MLP neurons of a small language model. Each row is named by its layer, matrix (up: input weights) and neuron, and shows model dimensions 128-191. Each number is 128 + 32 x the weight over its row's rms, rounded and kept within 0 to 255.
A block is one neuron, or neurons of one layer that tend to fire together. After each block is what it responds to, as a language model described it from the Wikipedia text at the highest values.

L4.up184 [111  91 189 133 129 140  69 124  85 105 161  64 166 114 140 148 136 119 138 121 115 176 126  94 138 114 125 171 191 116 138 104 176 168 117 132 150 141 143 174 162 139  98 112 174 169 119 173 129 141 103 120 103  96 178  57 101  87 150 103  56 162 137 131]
L4.up258 [122 136 206 124 108 105 127 126 178 120  63 105 172 108 102 169  88 117 157 165 129  71 152 161  80 132 170 155 120  79 129 119 227  76 117  91 200 136 111 159 218 149 172 153 168 128 121 118 129 114 140 115 160  83 134 102  70 104 126 138 137 186 151 150]
L4.up268 [145 122 142 153 178 138 129 161  88 131  78 135  93 100 166 122 108  97 108 166 123 111  89 134  94 114 158 132 142 126 192  96 133 134 104  63 109  84  87 136 166 186 126  88 140 210  75 178 191  90 118 126  93 139  50 114 127 168  96 152 112 151  94 137]
L4.up432 [130 101 101 141 126 134 147 139  94 119 153 105 101 126  74  99 130 145 154 183 155 144 127 163 138 122 137 130 137  84 108 142 160 129 145 162 124 118 134 110 148 137 162 134 132 137 117  91 137 150 159 192 156 160 157 105 141 122 176  97 109 128 166 128]
L4.up552 [ 90  94 137 139  69 104 197 149 103 132 135  95 141 150 106 180  73 119 139  68 157  85  73 114 141  91 155 173 212 132  89 136  84 131  84 180 129 120 106 109 159 108  87  80  97 122 137  66 115 109 109 191 130 111 122 147  94 144  39  64 160 165 160 151]
L4.up591 [174  97 126 150  82 158 134 148 108 136 133 136 121 126  99 131 184 100 135 101 160 111 117 134  75 110 111 160 191 141 178  95 150  82 188 129  83 128  87 147 194 124 116 129 137 134  94 137  70 139 101 107 187 148 158 157 142 177  70 157 110 161 117 100]
L4.up1030 [112 134  98 120 111 119 101 139 106  87 102 106  84 121 105 133 144 139 140 155 183 176 163 126  96 126 194 135 100 115 120  92 120 157 167 127 107  98 112  99 208 139  92 171 130 148 113  70  96 142 131 143 160 107 179 123  87 157 168 110 134 131 147 182]
L4.up1770 [154 196  99 104  97 126 178 134 123 104 131 141 170 108  71 116  68  82 165 163 114 100 135 168 153  89  97  77 126 145 120 130 143 172 135 154  42 129 143 151 143 104 110 104 142 120 157 121 140 152 122 140 140 138 104 143 117 109 155 106 161 130 115 143]
Responds to: Arabic al- hyphen. The hyphen after the Arabic article al/Al in transliterated names (al-Assad, al-Qassam), plus weaker mid-word fragments and spaces.

L5.up46 [151 101 119 213 122 158 121 123 167 128 163 180 127 174 143 203 122 109 181 133 114 110  67  53 159 140  97 157 104  91  88 101 124 177  94 181 139 121 119 190 181 132 161 116 127  85 128 133 145 116 168 115 121 101 150 155 166 143 164 135 172 159 161 192]
L5.up2101 [ 92 128 101 160 149 119 132  61 126 124 139 120 138 114 108 176  79 146 132 112 112 133  88 120 103 123 119 141 119 100 105 108 152 210 134 104 111 137 144 184 166 130 117  78 124 177 175  96 137  78  71 142 126 105  88 125 157 142 191 152  87 204 116 125]
Responds to: Inside split proper names. Word-piece tokens in the middle of multi-piece proper names, mostly non-English personal names: hyphens as in Al-Dossari, Zia-ul-Haq, Lee Eun-hye, or letters as in Mohsen, Akbari, Hayashi.

L3.up272 [109 127  97 176 153  87  86 109 136 114 131 120 155 122  88  97 137 116 202 121 176 127 194  72 132 127  82  79 126 133 143 119 161 127 147 133 117 167 107 111 113 145 117 124 123 112 202 190  67 172  77 168  54 180 149 156 127 116 130 152 175 159 148 111]
L3.up293 [144  99 124 191  58 138 142 112 152 168 118  93 156 126 143 147 168 124  63 154 139 107 125 121 140 139 125 127 135 111 149 145  94  39 131 120 121  95  62 129 173 136 136 170 110 108 150  81 147 190 100 156 171 147 156 117 122  93 125 156 162 175 121 147]
L3.up352 [102 135  61  81 161 103 119 152 165 117 169 114 170 154 128  99 192 122 140 135 157 106 157  80  93 155 100  77 105 167 137 128  60  74 151 135 120 144 125 135 129 194  98 125  52 138 138 120 106  87  87 133 127 136  88 170 114 152 124 123 118 135  79 149]
L3.up365 [145 102  94 145 137  76  90 116 208 138  88  90 135 192 143 140 113 104  84 112  93 128 145  65  79 116 152  92 124 141  66  99 128  70 120  99 110 109 127 131 147 148  85  99 108 127 180 187 131  93  94 160 134 144 150 150 119  97 150 110 139 145 117 156]
Responds to: Pre-verb auxiliaries and to. Words that come right before a main verb: modals (would, could, might, can), infinitive to (failed to, enabled him to), subject pronouns it/they, and the t of don't.

L4.up204 [153 152 172 146 125 181 101  71 119 176 133 164 147 115 119 128 161  86 165  81 172 154 190 111 155 124 113  98 141  79 152  75 124 104 129 114 127 163 143 141 139 103 155 145 138 127 195 135 127 149 153 147 131 178 157 122 163  89  89 156 158 119 104  45]
L4.up461 [173 162 134 113 121 101 123 139  44 195 105 208 141 134 172 167 125  83 107 105 118 134 175 173  84 136  95  73 215 106 130 145 174  99 117 117 124  54 154 140 158 164 117 104 120 160 178 125 101 113 106  63  99 178 110 132 120 131 136 103 170 149 126 130]
L4.up1133 [ 97 158 165 115  78 142 121 126  90 155  96 159  88 127 166  97 125 134 110 117 157 132 160  80 178 106 122 158 104  69  87  89 134  96 141 106 124 171 144 168 136  74 119 196 129  87 155  98 130 175 138  84 170 101  97 134  98 136  99 151 102 149 118 126]
L4.up1398 [175 116  66 124 159 131 137  98 179 148 101 160 124 145 110 127 137  49 148 105 142 112 158 165 155 157  77 195 134 121 121  63 133 127 126 140 132  96 161 137 116 100 116 123 140 150 148 151 100 182  86 131  96 141 115 178  97 138 108 146 155 131 144 176]
L4.up1464 [128 147 139 133  82 193 138 130 132  90  55  76 127 130 169 163 122  82 131 109 137  33 136 107 130 137  81 141 124 138 122 148 148 165 154 173  93  90  91 168  97 103 125 176 113 154 126 143  97 120 148 199 115 145 151 147 117  54 155 140 152 133 176 197]
L4.up1656 [ 77  69  92  99 135 175  94 118  77 117  72 113 105 172  63 162 203 113 178 121  99 143  98 148  59  65  90  69  86  78 123 111 139 178 137 119 180 136 174 145 101 170 133 201 142 128 160 112 154 141 129 116 142 149 105 134 134 106 179 128 127 216  85 150]
L4.up1961 [ 28 123 150 104 171  68  95 150 105  80  85 114 100 211 158 107  76 146 126 119  96 121 155  91 126 138 126  94 136 136  83  59 148  61 134 151 130 127 190 191 143 148 128 196 139 197  79 110 159 141 154 105 168  90 137 100 103  72 159 126 104 168 131 141]
L4.up2226 [109 163 117 166 115 129 135 136 119 103 100 146 165 150  82 142 163  32 172 110 137 108 172  81 139 131 104 151 131 137 177 141 138 140 108 134 139 106 189 146 147 124 150 147 106 134 125 137 133 119 147 180 161  78 156 145 148  99  73 144 140 148 135  90]
Responds to: Infinitive to and modals. The infinitive marker to after verbs like wanted, attempted, sought, and modals like can or may before a bare verb, plus stray an/An word pieces.

L5.up1343 [110 142 150  70 165 129 154 122 166 170 104  60 128 140 138 161 150 114 106 102 132 125 174 155  75 137  48  95 163 124 193 152 151 143 136 121 108 160 162 128 143 114 141 106 117 139 193 157 157  95 103 139 111 147 166 164 140 192 146 167 131 151  87 170]
L5.up2029 [100 133 115 152 114 108  99  49 140 118 127  88 150 152 121 115 111  92 156  94 173 143 143 112 112 141  74 147 119 129  98 117 162  83 131 141 106 122  94 155 110 160 116  68 113  97 120 146 111 153 130 140 141  89 103 210 126  89 152 137 116 112 101 162]
Responds to: Pre-verb "to" and auxiliaries. Fires on tokens just before a coming verb: infinitive "to" after verbs like believed, said, learned, needed, plus modals (would, may, shall) and subject pronouns like they.

L3.up33 [127  98 104 169 154 148  70  65 150 137 127 132 133 174 135 165 186  93 195 182 172 133 151  83 115 142 145  98  83  80 119 136 125 122 114 186 131 139 117 112 115  69  98  98 159 161 112 203 141 120  55  92 145 158 158 166 121 114 139 189 112  97 146 118]
L3.up986 [122  92 128 138 147 153 136 116 140 159 100 165  78 186 109 130  74  94 128 174 160 124 105  85 147 100 121  77  94 182  93  92  99 107 118 138  85 166 105 117 111  90 162  74 135 102 136 255 108 109 120  99 157 152  76  86 137 153  81 157 129 113  76  51]
L3.up1003 [140 139 162 158  78 117 145  83 124 118 108 175 132 111 113 147  91  81 170 134 136 177 123 106 129 103 114 134 127 119 143 102 130 122  65 171 116 116 110  84  61 128 147 115  92 150  72 128 107 131 100  96 199 159  76  90 141 117 113 206 111 117 155 156]
L3.up1652 [121 136 127 134 107 177  62  93 132 127 148 137 149  95 156 148 122 100 156 180 138 152 107 110 149  55 125 121 112 161 133 142 154  88  83 123 113 131 103 107 108 153 114 124 112 167 123  47 159 112 145 141 165  55 252 164 137 171 119  97 124 136 106 137]
Responds to: Partitive "of" and word fragments. Fires on "of" after one or some ("one of the creators"), on mid-word pieces like ori-ent-eering, Lo-y-ola and emplo-y-ment, and on line breaks in name lists.

L5.up723 [114 162 147 144 140  94 168 127 112 147 102 171 154 138 126 145  98 145 111  92  94 126 147 168 124 103 142 120 149 106 106  99 167 106 112 134 122 115 152 121 128 158 100  56 146 170 122  96 102 141 122 123 182  66 129 137 139 145 155 158 119 133  91  91]
L5.up1096 [102  86 150 184 126 123  88 165 208 160 138 180 130 136 151 147 101  86 127  96 138 123 104 151 151 117 115 144 143  82  44 131 130 119 129 131 177 125  92 130  94 132 160  55 125 106 158 143 119 125 166 146 157 159 143 135 158 143 189  69 123 138  68 103]
Responds to: List row terminators. Line breaks and closing table pipes ending a list item or table row, such as credit lines like "Sam Jones - bass", infobox fields, or cast entries.

L3.up48 [190  98  80 100 156 170 138  99  65 167 173 110 120  94 160 128 173 114 104 107 187 147 129 135 115 143 181 139 127 118  91 140 118  94 125 139 174 140  97 153 142  75 133  85 169 184  47 112 167 171 141 141 122 115 143 118  69 166 134 161 141 110 131  84]
L3.up889 [ 79 127 114 136 132 211 154 186 139 141 105 127 109 119 123 152 116  77 135  98  99 112  89 109 118 180 158  99 154 133 178 125 151 133 159  60  81 133  84  82 114 147 135 143 143 143  50 118 123 164 118 159  75 193 126 126  97 107 128 184 136 128 102 155]
L3.up1593 [153 107 129 177 138 115 249  91  65 132 136  54 121  59  83 134  59 158 125 149 131  88 174 123 105 149 146 113 148 108 199 130 151  79 131 138  52 144  60 165 171 111 143 133 137  73 118 158  95  66 121 167 118  67 104 107 148 135 105 144 114 140  96 102]
L3.up2019 [118 141 141 109  77 212 182  86  86 134  82 149 136 125 120 182  91 162 119  94 111 138 163 140 125 122 144  91 148 135  84 164 105 118 103  82 134 153  99 122 168 106 137 152 139 187 138  55 117 193 121 171 148 131  92 115  87 186 171  81 144 111 136 166]
Responds to: Arabic al- hyphen. The hyphen after "al"/"Al" in Arabic names (al-Assad, Al-Ghamdi, al-Qassam); more weakly, word-piece continuations (Al-s-o, U-k-raine) and " or"/" and" joining alternatives.

L4.up438 [161 147 185 159 104 147 144 144  91 146 140  74 124 102 135 103 126 144 122 174 155 124  41 129 148 149 133 190  79 140 129 101  66 173 153 122 187 161 104 101 127 149 130 131  92 100 231 103  92 149 151 140 160 168 171  99 132 148  45  60 170 139  91 110]
L4.up547 [154  56 162 170 144 208 135 117  98 172  67 143 143  99 126 160 100  82 113 145 121 141  75 129 169 126 138  60 183 136 152 132 143 147 153 163 129 112 110 157  75 175 165 121 124 160 171 139 111 112 153 164  92 182 123 135  98 127 105 121 134 119  88  85]
L4.up560 [ 89 166 132 123 141 122  75 183 146 196 118 107 133 160 153 146 138 126 110 115 124  97 147 183 119 102 171  91 147 182 108 123  59 136 134  95 125 111 174 129 128 117  71 113 136 138 166 155  93 152 159 118 164 133 142 148 127 174 138 144 144 134 114 130]
L4.up612 [ 78 124 199 106 123 160 109 106 179 165 111 119 174 147 129 133 151 133 128 146 186 134 166 171 114  96 157 176 112 179 161 115 156 139 123 131  91 135 115 118 157 109 111 111 131 135 111 117  93  80 162  66  81 141 196 144 192 105 160 152 117 107 158  92]
L4.up757 [116 120 123 155 196 134  93 157 110 111 115 120  72 145 124 188 121 188  89 138 132 107  94 112 177 146  66  89  88 147  94 112 108 122 163 168 114 172 174 135 120 184 165 102 140 143 151  76  84 165 169 114 101 223 112 105 175 131 143 123 166 125  77 102]
L4.up1389 [ 28 178 119 114 176 201 147 147 180 122 143  78  73 123  96 103 109 117 158 197 123 160 129 137 142 132  99 160  86 125 155  76 133 112 129 103 113 129 113 162 140 172 189  88 149 104  74 111  97 149 159 166 114 124  84 117  97 157 111  79 136 127 140 164]
L4.up1556 [120 152 106 127 157  76  72 186  78 111 158 120 101 133  93 123 151 162 102 108 127 107 101 160 153 138 166  76  90 131 126  60 144 120 123 179 195  97  96 140  89 108 146 118 180  78 138 116 142 137 130  88 141 156 134  91 160 157 163 130 125 114  99  72]
L4.up1839 [ 96 121  66  82 168 198 103  91 133 121  83 159 150  95 145 118 159 109 146 110 164 140 124 172 165  88  92 148 147  90 124  50 142 151 107  54 112 108 142 101 161 137 123 157 158 103 122 102 150 177 132  91 152 143 104 102 130 142  95 138 157 177  84 161]
Responds to: List line breaks. Line breaks that end a dash-bulleted list item in Wikipedia lists (people, taxonomy, infobox fields), usually followed by another bullet; weaker on capital L/R word starts.